From a checkpoint of a small transformer trained on Wikipedia.
Size: width 256, 4 heads of 64.
MLP neurons of a small language model. Each row is named by its layer, matrix (gate and up: input weights; down: output weights) and neuron, and shows model dimensions 32-159. Each number is 500 + 40 x the weight over its row's rms, rounded and kept within 0 to 999. Numbers have three digits each. A neuron's up and down rows have the sign that makes its largest values positive.
After each neuron's rows, "fires before" lists the tokens most often just after its 100 highest values on Wikipedia text that the model never trained on; "fires after" lists the tokens most often just before its 100 highest values on Wikipedia text that the model never trained on.

L8.gate426:505448551470545486459468517487492544427472488518459470414500513509529464569452510496425484527531528496465488576487526519528428422537496524465482448522520490447460387499534540506556526495518473497454565556475547455516548558561526463499508450526513445555534470451444497444521536446493522454493428473529504451472511506468529469476488461518510470480538408510465522502511504463443435488528
L8.up426:506491478449515525477566453458479514509443563462488518483452492449421491472454454612445456498511504479507468513512583512476508501525586516365518441513542454513513463461460529449484443501484461486496501524429499466540541498531474518528503518515509525529430429539412480511524444525526503570499479457492493437501502447438435480436517439458505468528502464446519454524498602438492465492428
L8.down426:530526605520538508469514508559517471456508520527477492466479453542537474445451508505492490551506531457430437577486455516596478450497535461535529496522475488434517498473570481496567505517482458458467423445462527452512545466531517495570489527492491445464470523580497533459540544496452463499554462507552441412477527478504506449458570486520491478537556493594388508447484449468538492539529
fires before: "|", "\n"
fires after: " |"

L7.gate480:556476584487485530473548451490480488509522445499509480549471456478531598500446504560497500532560494474527518557517493473448500535438464479557536517512523536505537585518505505499499537537541551441524547559492502489558491469436482540422552515495502533495523488490485579528510435479512525521590463553498539564525452572501511472556498558413518517521429414512544481528564527559551491587541
L7.up480:532402471503547554494536558561523564468537476508499497471477507468533550471493591523496554482435481519548539488538560499462505431524499472542512462465509562449499406471535466525484554497466519465493517416439487474511507523467572539517568458492508538544487457520533535514492482493450511434507477480467556524528516524479511545487582485494510530519526435471547416502497615470513455521534
L7.down480:505536505530488481480472499442434554414604512485529533522541479456483590506502410455522453504502490544479464427444580517514515546516455528506498548518552523508488528516470545444494475474565533491505476514478489519540517450519555436474514518543455417513515456503523465438492466553450484519530556560534535549491483515471528483506502510544449413525542596544524439524526522467505467513454
fires before: " |", " ", ";", " time", "c"
fires after: " |", "ot", "n", "t", ";", " "

L9.gate688:521471545563534497434520525474446507440458491490523596541577485460521515531529436484486537538459534526515494520527470518416423522465561522495515494495531561511507444499503479494532483474474506501471568429509485533457515519487476530513484509524529524555526461501550525474586486512468456543556535550466527517459447535444456524469436448492434472469529511451505535525429513558509458494500
L9.up688:481515473425478498572512474522552506548441505515475501551455536568508515507524525408476520501484479570520455458541466405486490498466436510482443513498574498460494552505553448426456506499547492481488559475477452501561566476492467520555475487457524408447571505507498561390439512431497517506501478536445501522548543529471444477547545484502481546506469451486487572486483484573487507479472
L9.down688:486594512461544554394564531518516536392537492506460488461445449475530535431450480488534496461499486482489508534479457509494497503505520460504477423511517506531552470512492536535472488521403464474550515528508558478534431461501491461556528485539467527498512560474505495558550404564506462536558472516493520557529421507476468553507469495577538478556497549422519502501465542483444513528507
fires before: " |", ".", "±"
fires after: " |", "|"

L7.gate167:535511474549444581487464453577435502452479502501537527506515531545500495435524485481542498504594458481536499529507498517522518553475590471498488506510494400528570417506496482483549529482463540518512532526520551516554458439546498501601515522503521483526432589492561484496528502497477433495453510532553567463505438535447514503500495536606502545536455593462539538501526450539533489449463
L7.up167:459487470539504497477515514452614513443454491491484590482509520526498497543472518424468510516472541482579454508442550529491449432505401530473521470589553509546487513509461576504501439506520477503558484514513470543562539550429528490480469462515539439466473509475588478497552471440505413458430503479526487515577477551501491471479553441551527492488559495428493480528470444469561563552449
L7.down167:539508538496543468546506397511466504540474591543411483456426485482442519567517471467494454518526511527547473441429447586521544464528581527482447424512480430485478444472449506544466525522545523483500479484534468432522430528551483535534514526512475466482512568456528479510513517403520464514457453435528474571477446505476474444536415522547537494471459538497541517447536565549500511547515
fires before: " |", ".", "all", "en", ":", "in"
fires after: " −", " +", " |", ":", "|", ","

L3.gate74:473504550398456504487476430493558503434462457497417470509500529525437494519428455478471579474553553513512488553553502580483508447445477491474512504465476490527500535542529510518572473452491491495462513516516511462460454525505532528417539530458455492441483524494473522486504455435572455461502484547510491451495523436490587455433484503458499483493439495470513505488556655524554503501466
L3.up74:557508444481504533522524459525483548520439517583488472493528496554523538535486428498490533506494562536522452484488535537493481510530428489489489592466447462507498538490515502546446535528510473469583519526472458471494498497534506516511528560473558467511502541483442499498453514484526482467425440510502538552462497503521484471506432468410529470490528524450557478445505534491494544449504
L3.down74:448569496463568485510486511544449462472470524462538543503537497446519436460519560493639470512561490486517572500463516524576519467523448575545507398548563481472488503458452460520461515452502519551422510470526533498479500496496509456580511474639519501516534510458552455495509535490497530581506506500494472539440487469498501577538494493570483490506515459494421520512450454486563540515478
fires before: " |", "pp"
fires after: "|", "hi", " P"

L8.gate678:485488528474508528469577511453556484539404492513556459521514515479484533473500468499474568485485582469492466486527526482493560485452543513557632519499554496442479486497493430509505440412488451513497545468540410546502508489514498479505491483480515510537484453506463490453494493535521478523413486582522499413551494541488433486504419514536515474553454555529545551502487498497493527504468
L8.up678:571472509432617500477459541508419463522482480545454483459486430456493505586562575454473473546493495524525508473490532454456518501457504531436524567509545446433432548562511491536512523459477486470565521573461476523447465480557539503484470543513459487508567500511455549499482498511484442490484497490416510492454487633483498438421501508538577552481494487452531442480511501553490453548548
L8.down678:552546500566495495396529522514534448527487444461508452509490456538446557450510522530510452527478558505540463526513487502477411512508489475501509457394498559513467488450527508456537491537609513508443476606511516579501479562551499574492497510422485549426523518534490461497452528478518538503508483492459459458494533522476475556501428520414458545519455499510484518510486555472456554601481
fires before: " |", "ki", "one"
fires after: " |", "–", "al", "s", "In", "n"

L3.gate575:548466490518517520482526510468529507467446529606437473446489460461571570520505524514466548459564551501561515458520430534522462545532559500440520537533493567528512549507435467537449481582556417526471499384504472522481503468493465512471533515478457547578485459517529507508509407513532501516472508483411456518532488537515513476553497483545525448469530437387516434492489543472533518524404
L3.up575:509513440519490519429593531509514532542551454520451463515530491558439523495453440477497508496576561542578503542512490510534590548529520491539544501458468491483475464409488487440479573532457527436578532483520505494486554507529466566472534471498463476451503500492441468462503465483439486535582546548557505472536423530522521570518384483488633472437504446467519508557562515523508524471552
L3.down575:441591492482499428464517457503496527425496530475526543526483455537539523492543555482456520512470529451463428533441497461540521518492482471464533520604487441499479425547519486456527518476458590477455536454510466446570443510471509481504492561561498502510512513487516514528491534557586503473469557429517540506463562476523446485506555438541469512555486469500601510463461541506581531468494
fires before: " |", "%", "z", "±", "che"
fires after: " |", "|", " Time"

L6.gate200:554507528507434483473497448614527512441466496497501513472451542457503450507491496480452530518497500429471490494588487494451600508460469494563492493417528455528463539512578475533522523480431543539548546522435529541409450455491572482410533421456467481510488460441474509460433503414550518470564513541400454491468533427528506513375491466548454439469527559466473447503509511429481489549498
L6.up200:491493439483545567521489605469532483437510506464430522506494525482497547529514517441423555497460551458469517517497510437606461564483491516495472493467513482458514506433481549532561524485529500481535537571554475464481562538578566534481562531466496530470485522512576530468475515483533502522462453525542550530524577446465472510507485493530538471553465516458495604461588542516413449521557
L6.down200:541467531456502469448477451502465566532531435501498513542460541475515502455481479492520518496488498503497424522427512462591518436380466518548484484467490530499448479451499546514490525494474600512503587481464511486516513390488524534477513560508498463497492559559509468527510592604565561537509527463474540501517447487551511521523515532474496523462456484435482472450462474478508543464514
fires before: " |", "\n", ")", " (", ";", ","
fires after: " 19", ",", " 18", " December"

L8.gate640:499507562477472507521494447540452604544572453467481544451463536501550542601501398490518506491506516458477466421537460523497530622435493430510504483499409483481568461568470546480508472519511496511529459487506479466469539520552525476451491544555552458466513538493521476544473546427545430488548493463538511553519511502458490432506474526471508488523524518433464468509545492490466433486560
L8.up640:488566521465554536457482563423452513521508487495506513501503485444518534489538544498524538498427516450487484526530511513499551617531524447474512474454512567559436479478520502479550424468470537514545458514411481459509541474552500491576482581575493491463518507578422462532543449527541540526516562507510548521437514522512519482510393523580523574500449537502499484554435468454461429464443
L8.down640:521485431524421488494476519551558521429457466518533405537504515456534477479536557543518585518507449481533581467382510522492468457419453507454523495441512500516526483566463506473447484481488469547544409490477520423453543527519465507456506558551463551542426532567512532537507554480456492460468518545535541575490529502485466541610539522457431487551490555516516426568484571493450581531480
fires before: " |", ",", "–", " season", ";", "\n"
fires after: " 19", "–", ","

L3.gate284:474559509503456541477563507457498486477511514498583487526498481576508466527480463497503473497476573415493496505537536504460523477515444502494506516462498499475475522458480463465565560630488484450523495510478521395497429526521543510533469473511504502491537534530502457501499369551498534526571567557589501483503552515531483519600531547473452540470517494452557508486541495502443508519490
L3.up284:544504553536467456556455402567477555565389494445491462537498469437472487471495515454460502428447496477569569512508508525463454468526520475520471487478550470562481461553471484574484453507439504543541490435546548537514502479534540517520460532469515552496498439528494476562470517461450534518489450469479498522556498442389497556446568488540506482562560503509549563442526572513592509479579
L3.down284:471493478478530518544443489499448491481521554448531454505570497550477543466529423367504499509450615411492509522566454562538530564492520513520525407530434496467518473475529502566492561527556486565500531590491499491518500513523488546496503490497510478498611542457557494512508479506522528416480519477482557479461545472510445502553444522441509561518519458509515436550494460509421500502494
fires before: "\n", " ", "|"
fires after: " ", " |"

L6.gate498:463555603464500550539563537476485554493446447492518511486515465487500496505531468448465534440502470513476545478498489498469387523433489484553509532471553488420513523616526512529542518464568498488531459492489525523552500547593498505554499496561468493530476555487463486465498456492427508512493543546510526529488490529537574547510455479479533496476463526422525456547449482412491525558517
L6.up498:466458550421495537553557467485503578491504517448528435499520481479441503510442550507486463472464477502474526539492501561450444499501534503562468547450519570493513531545539481512509532517535480486510510459539518458489470447567481479563534530503491515546479498525474498468528526525482475534479528420526519486470513559536561504535485501566544519514424474417525442576478493476463501491460
L6.down498:535502468522493544502423507438532475480503599587489530452434437451535479463443526539493505503466507444510480508480504497488600491463477532458525505497425483504410422506405532500536456572498491444510444504497541490458462510457515551500534536478559520480561501561502463519435521541517504478480491550490516513489467484479501506482492435479454490526517552576536499517609460509598593570511
fires before: " |", ".", ",", "–", ";"
fires after: " |", ";"

L6.gate255:543469550497487463435545535474570507485499540466492468543448467487450485549491536508429403487542520446475461538449486497453495488589434476487535494450534471518450522489616520443523514502520527473511558484471500473533584458454529517512441508499486471492516535588448507511508497510451585537489577449559538474514557448500549505434511525435547543477479485501527473544526407510459500494512
L6.up255:520539478518487507454535504546501503482422465469524502545506506534529495450460588486480425565501545516502481507503482522526456521502530449568528467512489451457536532490534463461531486511566522580372532450465560470578491459480509487412498540476509421525465465517542449521446491452486458556525391533481578519521534460484478526558526436493494524497526449535507562524499561455466445594538
L6.down255:493622495549483448497471590442451500497521454453477481501564477479482484510458479455508467472482491455483516501494507500528495533524515514535413552553392487417462430563476572523523575495446513497494525504466534423464518522537482537462502438482464466462479503475500517497500467493536549472527551578413563458446446505490476604490553504542497482473514486559436471419461460532468551479506
fires before: "|", "\n"
fires after: " |"

L8.gate366:498477601494421533452455474538519505518445558497470484523475507496472479516460454442548486521484472507545523469496545516508446531474481476533482521399506498587499546531486553466540536513588557520497510544432553482512543405461484535497490434535476506501461467552502440466482467531474549500514558488529468520544472568496500543559498490465470503520531526485499496503498424438453488531483
L8.up366:514464468518484435550543510510495527424506484482490408491450464482523526466505507512511514551474546525543463465466492480568481488447529592496459476461553481503490538474533551556572540482484487480566507420499555495444534504500495543437445466514490417542469513535489484528424510525541506518502592487524463484558474538497529473440466528577487581444488528496551493592532503552512564547488
L8.down366:411542493515551511506445473480478499556517529436484559506487473449570438510530515485526487458544540480541529487473484516497429519494455518510514543533458536545489588461464531516454493505536512555422516542548556459546489397525428473510486481453501492537534480445493485491484480544451524483525463488471503521502431456529521543504540529504530554481531563537525488474545423493577467524459
fires before: " |", "″", "–", " medal"
fires after: " |", "′", "|", "\n", "C", " C"

L6.gate471:493440505506474505448475472482548542535486518502493533506540505553559483493516498501495501473525500563476550509506479520522448475500430511526470462429507535447522549537566496405471470512537497519522492484533468486529511473515517500504460515434469488439426510491481436525519450529447518503535515596484476512473503489482452504481510443458534495436433482407519490524483562544481455500539
L6.up471:496477523434452489466553479465540473499503466500496496526565455541486580537534423514551546495499523562538446467570474510468532474495461496505565451447532541510491424460486537532464460508575466520361527570458482485424532548438542449556561443484544513513493518592474496489560465490497560462526539563447588505471530589539540430476472466439500488463495487476552421526449495436502441518540
L6.down471:508539489445602530611481464506582483503521488493462511470532541497473454461484476487479511515488537569504546449490490531430502548546477457499502471462555506520494505573503463477505545465422575503567503518456626524516468450471460556408504567516577520501504461430543474463428520497475542467512484500498477459521464474460539479537529496549527545502472482567460515512551500499553554483549
fires before: " |", "-", "Q"
fires after: " |", " ", ";"

L8.gate671:596490444485505559505489469477432490478465546477521498488442549488469558485520569547546501532466545527531520548521454478566434523604567553496527492434526520500502367478479496445539478543419473368563489529542513509449499483440516610441516526502480531498535509540463501457472532475452539509539461460526485545480428454504463481522533434524488506468539470451538511481501468509414476473522
L8.up671:475476441489409539579510456462499501474462502455498497499545552571564533514503570556426557468498498569525579463529506525492511437467501540543585547455527410496503450431491495503471487481469567481492494456521526442531394448581511493560517511509474530576510534481526504492538463480564518481550515463522450520512405515547553414522494494520460498422461473455532505511480496541453467539533
L8.down671:518549461439513475493537447466528465568513548449460548465525510492571502460485533509558480464528529503458489560452516556478459476555538530514534469483540499479513489516514458495490504486505525464490514501515541589500503579478484534439419467451470479464494443458512522448475546490487499552438518508462469490507440445367453515569480452470482454527494566463444489427463472516455489436510
fires before: " |", "•", " ", "History", "Career"
fires after: "\n", " |", "-", "|", " ", "=="

L8.gate658:536541487528480525473528468479523586483444445458501419525511483507490471503548453463484541514503488561600475474475497525562509514486495525494473437592548494519489487521455516505592579414535536414477490471391549454522541573512498547470456570518478462455552444553434558500487536485526516484465526567538466506505404564497486488488529518507480547543436460438500472471516446538448470499489
L8.up658:557491557469497520461547497569497491494441534442486468447519490481447468590486538528497484484485573531520542558527545464551529414528521481517528533436522482495508512473534575529493513556529498427508565516573514456484528555546512506533517502509584474457476476551486551500522511499512453495528451526504482502481508539513508493520561506524534482465489493534428473494494541581491549565519
L8.down658:574524505545521481499477478538489462485456504512468489462489498516506500539474446438514431512491431510551501451470481517438485465440528481513560576475418523612401530546461415523507518596545469522488562490457489514509509515467496488441517523457489468446528518512563445523537502460425487476516498524409467528514488579556507520534491521601503512596498525540523481442474519487463462504561
fires before: " |", ".", "x", "ic"
fires after: "\n", " |", ".", " C", " A", " ("

L8.gate403:508462466489465505470497474425439502506570527425492513522484470493496476491500454430472552476535434475443486460501456474522561474501496436456537458622505491507535435533511586552523449525517492385524529455488461505499468459525526527509521580538482561430560519489558487496496418532528478509487485432470519461447505513404480488472537477518461545579548549564432483452533500485424452485516
L8.up403:475532503552490518426473487533533520524460500481509558515530467452565532526480467565491483521535522440523562529512455540575466474488564531450491488503430544555504497547507438507455495493503456461516523491471474559469454496484519514489454537397468527471509477472456506481483554481543436478473490412552488485490533475460466566520497500458510540425461512590558505508549515525509544510406
L8.down403:539464507546525537418516489489505470441513468478436499502472507512494550478477447423542453504437511427548451444467548444542536487467394484501476451544483556485525492518449509495517533447455470554456468448496532432547505460543529507524559528486497456453485560502522442546454500563526522424507479522474522424507523522525455530432542499502448516481576508455502513479475436552515505522559
fires before: "|", "d", "ment"
fires after: " |"

L9.gate142:513533510457500486484533485472520547559484531511535459564499513478469513526480482477462507459440474469517464548491409586558425504521559487506551514491520520476471525525499441508485525552504503472539491455499550489531521521462459509524432480479509473527459544500456490481475534552544485528559513489520520481499471466562541429500554519416492548560480530509544570470457435561499474488426
L9.up142:560479427533462527469520494483547502522541482517571527511467459464469478489477502517564491464563555442432515562485511510528513470555527480559476512477518451515523487496553510477571470482504460544530498539463471554543489580453437463422511498500475485473507568501515350487486466441539494531594590480497443492504465561527479511444494427536492491542486504451521558524441501447442516441543
L9.down142:539504464489510489508542454526464454507472466537458476581547475489462490477494484511486565502464460442484536560434517522535558496483547524415499535415517503463567554488506459481514424514522529517472539469507522475578559526555535540456548508441469601545487489440431549516550441502534430500490559484519499448486547485459533521468414472581462559466518519468462562543477496521485486499455
fires before: " |", "v", "ne"
fires after: "s", "|", " p", " No", " |", "\n"

L8.gate72:444513477494542500455479429476480550497484478510480432485503482471433495476572479433479467468501418543532488458470541490497468487471483493522588552515514529535488498525488418495550478574501435463524447378484482480498494447553488561489498512488496526508454481485463538468434451487486517504473483561460577508520484548541466569518491496503511531474548519425510492524447531536470544504525
L8.up72:459532478500541457479468470550552431471479465547488408535553502510491448559513445465486461464520479490456439519501497481504410559472510515567456536486607594548531507437468497517527398466474557536459499450498547504493496587474461535511558414446481499491480455440506525433515474585533531546467475508547502556451538553550502544488476564486492520499453512509479475531450455529462495555463
L8.down72:548463551548485453517481544508485514505522536527459594510429436448480474481553534501542471488557443517519555477570529517511574514509587586418467468482523498604488409458499528470506584509451500504515441538522473476493550526515404530516509506483460467529547473475485489516514503530470423527459477468485534496440477457521530488496465516410532522483472565556457554494521539512509501557471
fires before: " |", "–", " 0", " 1", " F", "\n"
fires after: " |", " 0", " 1", " 8"

L8.gate650:437534456514530541440483534554467472485520490517467495444575547490509513475425462572507535582532480605515486560492512510481538488454492579492517473531530458439528537465501441492520531525596559545534518504519494477485498501460508545496477535512522538481525525466487510487458520456550530521495501454492441404543543486545456434572483509507441490438589495456486511522530494500426509509479
L8.up650:422513554526541491431417525499491433512510509540478545442545472515477579535555529510558543456501540474494457466529447513497478480482505554517514515555493523490518635476443494506520488469527528546524514542491453510460553589500494539488456477544545522481504551505530462532453471577441487427454433424529577444482559456543510579472521474502462493493501536471517473501527504528505445425545
L8.down650:523514533362471555587518551573463460534481464488476519557501523446488463472547458509480445489504552570456462481487498521493476463451486426500566538496427511471456500522490556479522472447459518481464437521501517539494484493502462514500492519557473539434445469464542473521527492565443517463568446483484535448405505558542508427472498482545533526608516490550506473450474483534465479433446
fires before: "-", "---|---|---|---|", " 1", "ography"
fires after: "\n", "-", "|---|---|", "|", "---|---|---|---|", "ma"

L3.gate568:488507471492500531476506485536459518468570496521434523401484475480548506495556562495537533515533602542497546508541485515501464471542542492477514487480396425489503401506543563505465462483438515519589527537496523450539535590461577471457559535493503567519471559440476566455495485504503532462459437516509503546507478418466460547489495541487485525506504468433456519439503537543512510519559
L3.up568:533499501479505474439547536468556538564586405549489533461479465512507470523503448469504572480558516578502490503519540507461499484492545402501566427490452540489463528522571532536588428518437494463595522536508592532481540552541511504515574505467501500500516457480494503496467475539556555473548506529549550549544495496454472535486460567471528543454478478425544419480420527557519503467578
L3.down568:526522447505457445544501420557463429462504491532512513500556469460478500460508515425460513432463487521515406430443506491487472542488524457577509505551539603510529500452512517486472457547504486510532392480524563499459527476529443528454459513507520505492477511515523529535564502517584492483527543471455461552542571533442508467521529469493567504493563465589518484482509541520579481516519
fires before: ")", ":", "–20", " |", "),", "."
fires after: "20", " 19", " (19", "-", "|"

L3.gate10:467530536547475483516535566505515462569508491505493465466479466495561452478474499456462513361471460554516492460534518503471533426518510517509371434544441503533530530511441473514473485578536523558542469491505519490456566552520508547484523495516503498475516542481450454529525497500551405501530486515484465500505621482455536470516522553518561488564505463505524442475498523489524543531575
L3.up10:515510513518451469562463541560504545472456481514468444486472480548472479477503489451485587513562542495454562465435511508504452521491517599478455487422510543534495413481440434529448547526494494563526575548480489477566488478493568381470446566493445492521450461491441481444454501521500515506543438480484557485538506545512453470466502491561512507449518513504497501416445532514505528538511
L3.down10:505473487458489527511521480461521421514500490444546534486534403496531493426530514499448464459385424545507420471569495554475487524534490515524444478495498464447441531477508535526509481508494461486529454458493424520485423552536472576491551484510506519474579475478502589544466462502506477495485503460485571515475464438471577475467465515496499522507536424519479522582493459553472457459563
fires before: "-", "|", "\n", "|---|---|"
fires after: ")", " |", "s"

L7.gate522:573481501394511457482540446492548514456489477565503534439514554409504474456520507520499522505448456496460464408535460504543516504449422481561451483481464595527434471498504538531594448519543422475492544561545457506493530482494498548409529524516452464448563564428468503427447544497532511417577497489468497483554417556510492506538513433559475490518522514440535434431509511500512495413519
L7.up522:600546570492507546455400465550518503422498473478481507483547389461487546461428507513492495451532465542492472520469532531485458432458471420464455544518570545525462522502541531463521517514468552467515485440556482431463475462523432483429467493520476525549575461556495515449514456495481547451473496548416494539550522523508474528483430541439508498477517491486578472495442532530446471539598
L7.down522:533477516445507567477549551445494500430485420501458521510542438583541423469474483479501489470495586543525519485511423493490514518491452531478521447520478501568528490496490497479472505530470476449552499459506495493454491550492600473494538531483476518571489479458503506429383460467515517404561545465500516515537474556535456455528448455533504455514591526443512442557486512478480535524492
fires before: " |", "–"
fires after: " |", " 19", "|", " ", "w"

L6.gate493:510484494488483428465515479532506465501493505525496513497499514424531519490474517510519513475560525457533424461520487496486500505458495447450457428414428492468484560517520616533519465582528557461539549488527501597485517476437483410533485473453520445516516485526473532538405489497523462465449538454462499509478552425450501458505521489530480437576440541517508449515524520489504536457432
L6.up493:526500499456528530533499508529512567565559500446482531496501477539541455566538464524441504468489564446551445547507456494491503457508496575503425501447511558527530476470469545484588506477504522532496505432487531483478415460534545498514498454423503480497498582473499437438487502505496523578531425474452492493549463549424482532531441570484540489489514530521507558485531481538463466525507
L6.down493:419457491470467423468432572535612427509489530507497467537521479465522447466475479571490513483536486470505486467547476522494563422514479421479494404537551520458520504523507582547562451503453494486524461496498538534495485416457531436511532470491523531480557442479546521531505568575471567506528541540419529553525612492499477485471537503473511503524488444447481480517522525495480535540451
fires before: ",", ".", "–19", ")", " to"
fires after: " 18", " 19", " (18", " 17", " 12"

L9.gate655:522538498450466557508529479543448569503546479537490542483478484523555511513533480504502508575460454477485483501556508577433453558495437494455549514496524492506600509500517517466506535516453395518446380401487485476488486480490525526496539458494494468584536474501520444477495469558457469542559585540502489453489471598488447511510506487504512465472479540500513482530503429449551499459566
L9.up655:471579516533476470473474457517535450589457464404539455467480528452477507535477521522536513491496415583462477451460459486484449482535503561496548478551512471475457542464492578497433559501563487440540475535501505469516447480438533524496519479560491484511466460533538432529525426483548482513515485563467571484501512506470566558485520453543478472548493473549517546548502536568484464510508
L9.down655:502489461460546503525519583504517632454525510517533531487462466525525497416432494521565463434519487452513491475435465559510538514456477550544467517472455439490490544600521480506578472505489423507463433463519527483530515453538501507470530555484515534525541510472500501420482605463446553542504555460565565504459447557517462512503530492447543578502519529471526472485521467509372547514525
fires before: " |", " ", ";", ":"
fires after: " |", "point", ";", " goal"

L3.gate27:435523575464475472434531494454400448540495461514472509490530576586512528466491485455505531482458517489423504532484554452473499486588555566511507460533450463448477481473542494512484491518460485549531530588512489454485576495459539525438533512481543498426511464504520504447479484445492473448476490506499575497495540473468539521420499465534445453453517519508502554452501552433495465479464
L3.up27:475540474493485489515435442534430465485493521528453567530519529498521479489526440528550504491471522560486476457493561485560469489551476494534490478469467448568476547487536441527521506465565530544509503532518555469580465490451546542475505527502592500474472545526488501487491473552554548487509479398430569496558600505446478443509487464533488532484567526505517472498496453497478520484498
L3.down27:526464513536552465491513502539449469428512504471520538514557460508494447448455487473441501489546487516503567518476567484515515627505480500478565504535454426453600462506498502473494524558451527542471385558499482485469407461454519458522488464549478506486561474486495519538574520505534497573507579460482549464429463432489524495510571446544526437549533508466556433503514567450454476480521
fires before: "-", "\n", " "
fires after: ")", "88"

L3.gate49:505442515533432482589455432505545516470465556534546544525468559465519457554472541534522520471509609465491488586530466497508551468403421509567574473474446484567564528479541503490487485555464501457529467430483549403490443471512441481491482509475510562504503530490521520544505537511563556524537569522532464492419456459521512469565516499549512481496478487545469519457492520559515551489468
L3.up49:529428411526492496484477450531433520519565548458524459461528485471538497504527496515518451476536572398566529484472492505513520529497454545559497471512494506543500473498543531449510511465497491433507468512501573507528494460469538510503557498489500593518500515536453599515499544514490524523509491407490467491445481516552504519488476473495585442509527508513541547479441534488423514408440
L3.down49:479548499430524446413598476472503504480472432537477528529511559511432505506494437440538504482541491573483490490474486584445463472501491405436413521541473495484425513499524450522505452570534506507477562536482489406462524515506516493474496557524506545519501466463491493520506572463490543510519540575497502531491525475484510516506558494451540560453446452412549515488523476455490443481529
fires before: "pp", "a", "|", "in", "it", "d"
fires after: " P", "hi", " pro", "-", " Pro", "N"

L8.gate41:528490452539564476522407530530511493421461507464462499406527543414433486430549545497439506491428492476474490520506559443542560555509483494517448575567515451459415535487499529549498549509534513459481443476501460523523549486485494545476499526474455474499525524507517534550554499536466493529506552456506485523469566498495502458480522499572473478461448474486560485555499475510473520547528
L8.up41:497535524487498519539483466525519438506494535492529498475510467513577525452472563520503502531491470558449491468561533469509423478483480524452503467507464551544483474442499530464471461443577508510509548470542517495483455531469476519547491481560480464488503497501518489445481594528536469518480551477494449447521477563504437504489512545501522542479515555484489462545590494480444488521476
L8.down41:501485462469469482412546529471489539553490560488484489576427469530489490581480460469513524493497515516491555571495505553517506472533509467539509450474514511493591486567480489479527514527453468480478541544495472519496528441540489458486519477469571542489524516469459466553516518471452593467447428579527526579460469524521521535531469448516430533508441504512479471546475510437538454509534
fires before: ".", " "
fires after: " |", "\n", " (", "°"

L9.gate195:497490524468414523452557499466501522405532493420462517491551446479497598501481479525510476515445534439453489534561433548483574532499504489505497537502470472429603473447534507485518568553504454486407472478418537457483505489482499470540538516534494562547498458534514443483486481455436507513500501481481453466489480481486472491465511427520543470396555505592437459505542494528512454527547
L9.up195:497561565536554528489501539543447482504530510434457468546521474529498548535578483467459471495497551516409441498572508521477385511497480569499410470428362517448557522543475541514568469499537495491532459506421527478499526512511462529422527559546501577500482506464434427495485551489505506482536519481523537447521551472487485510440568501525466472511533480507501508443533464531523489501499
L9.down195:532572527494527461469525491492558442466468619491465525524474502484454473484518515502493484496437518417499511558523508528560495521487526481506385483472485510481506491475526493523549523520510470462474483507532552468483524504474537447492514514512482401558496518509503493548508477500487440426555565477531530459541463358521504501501504582523508490489478495453424463508519492574481510503451
fires before: "|", "\n"
fires after: " |"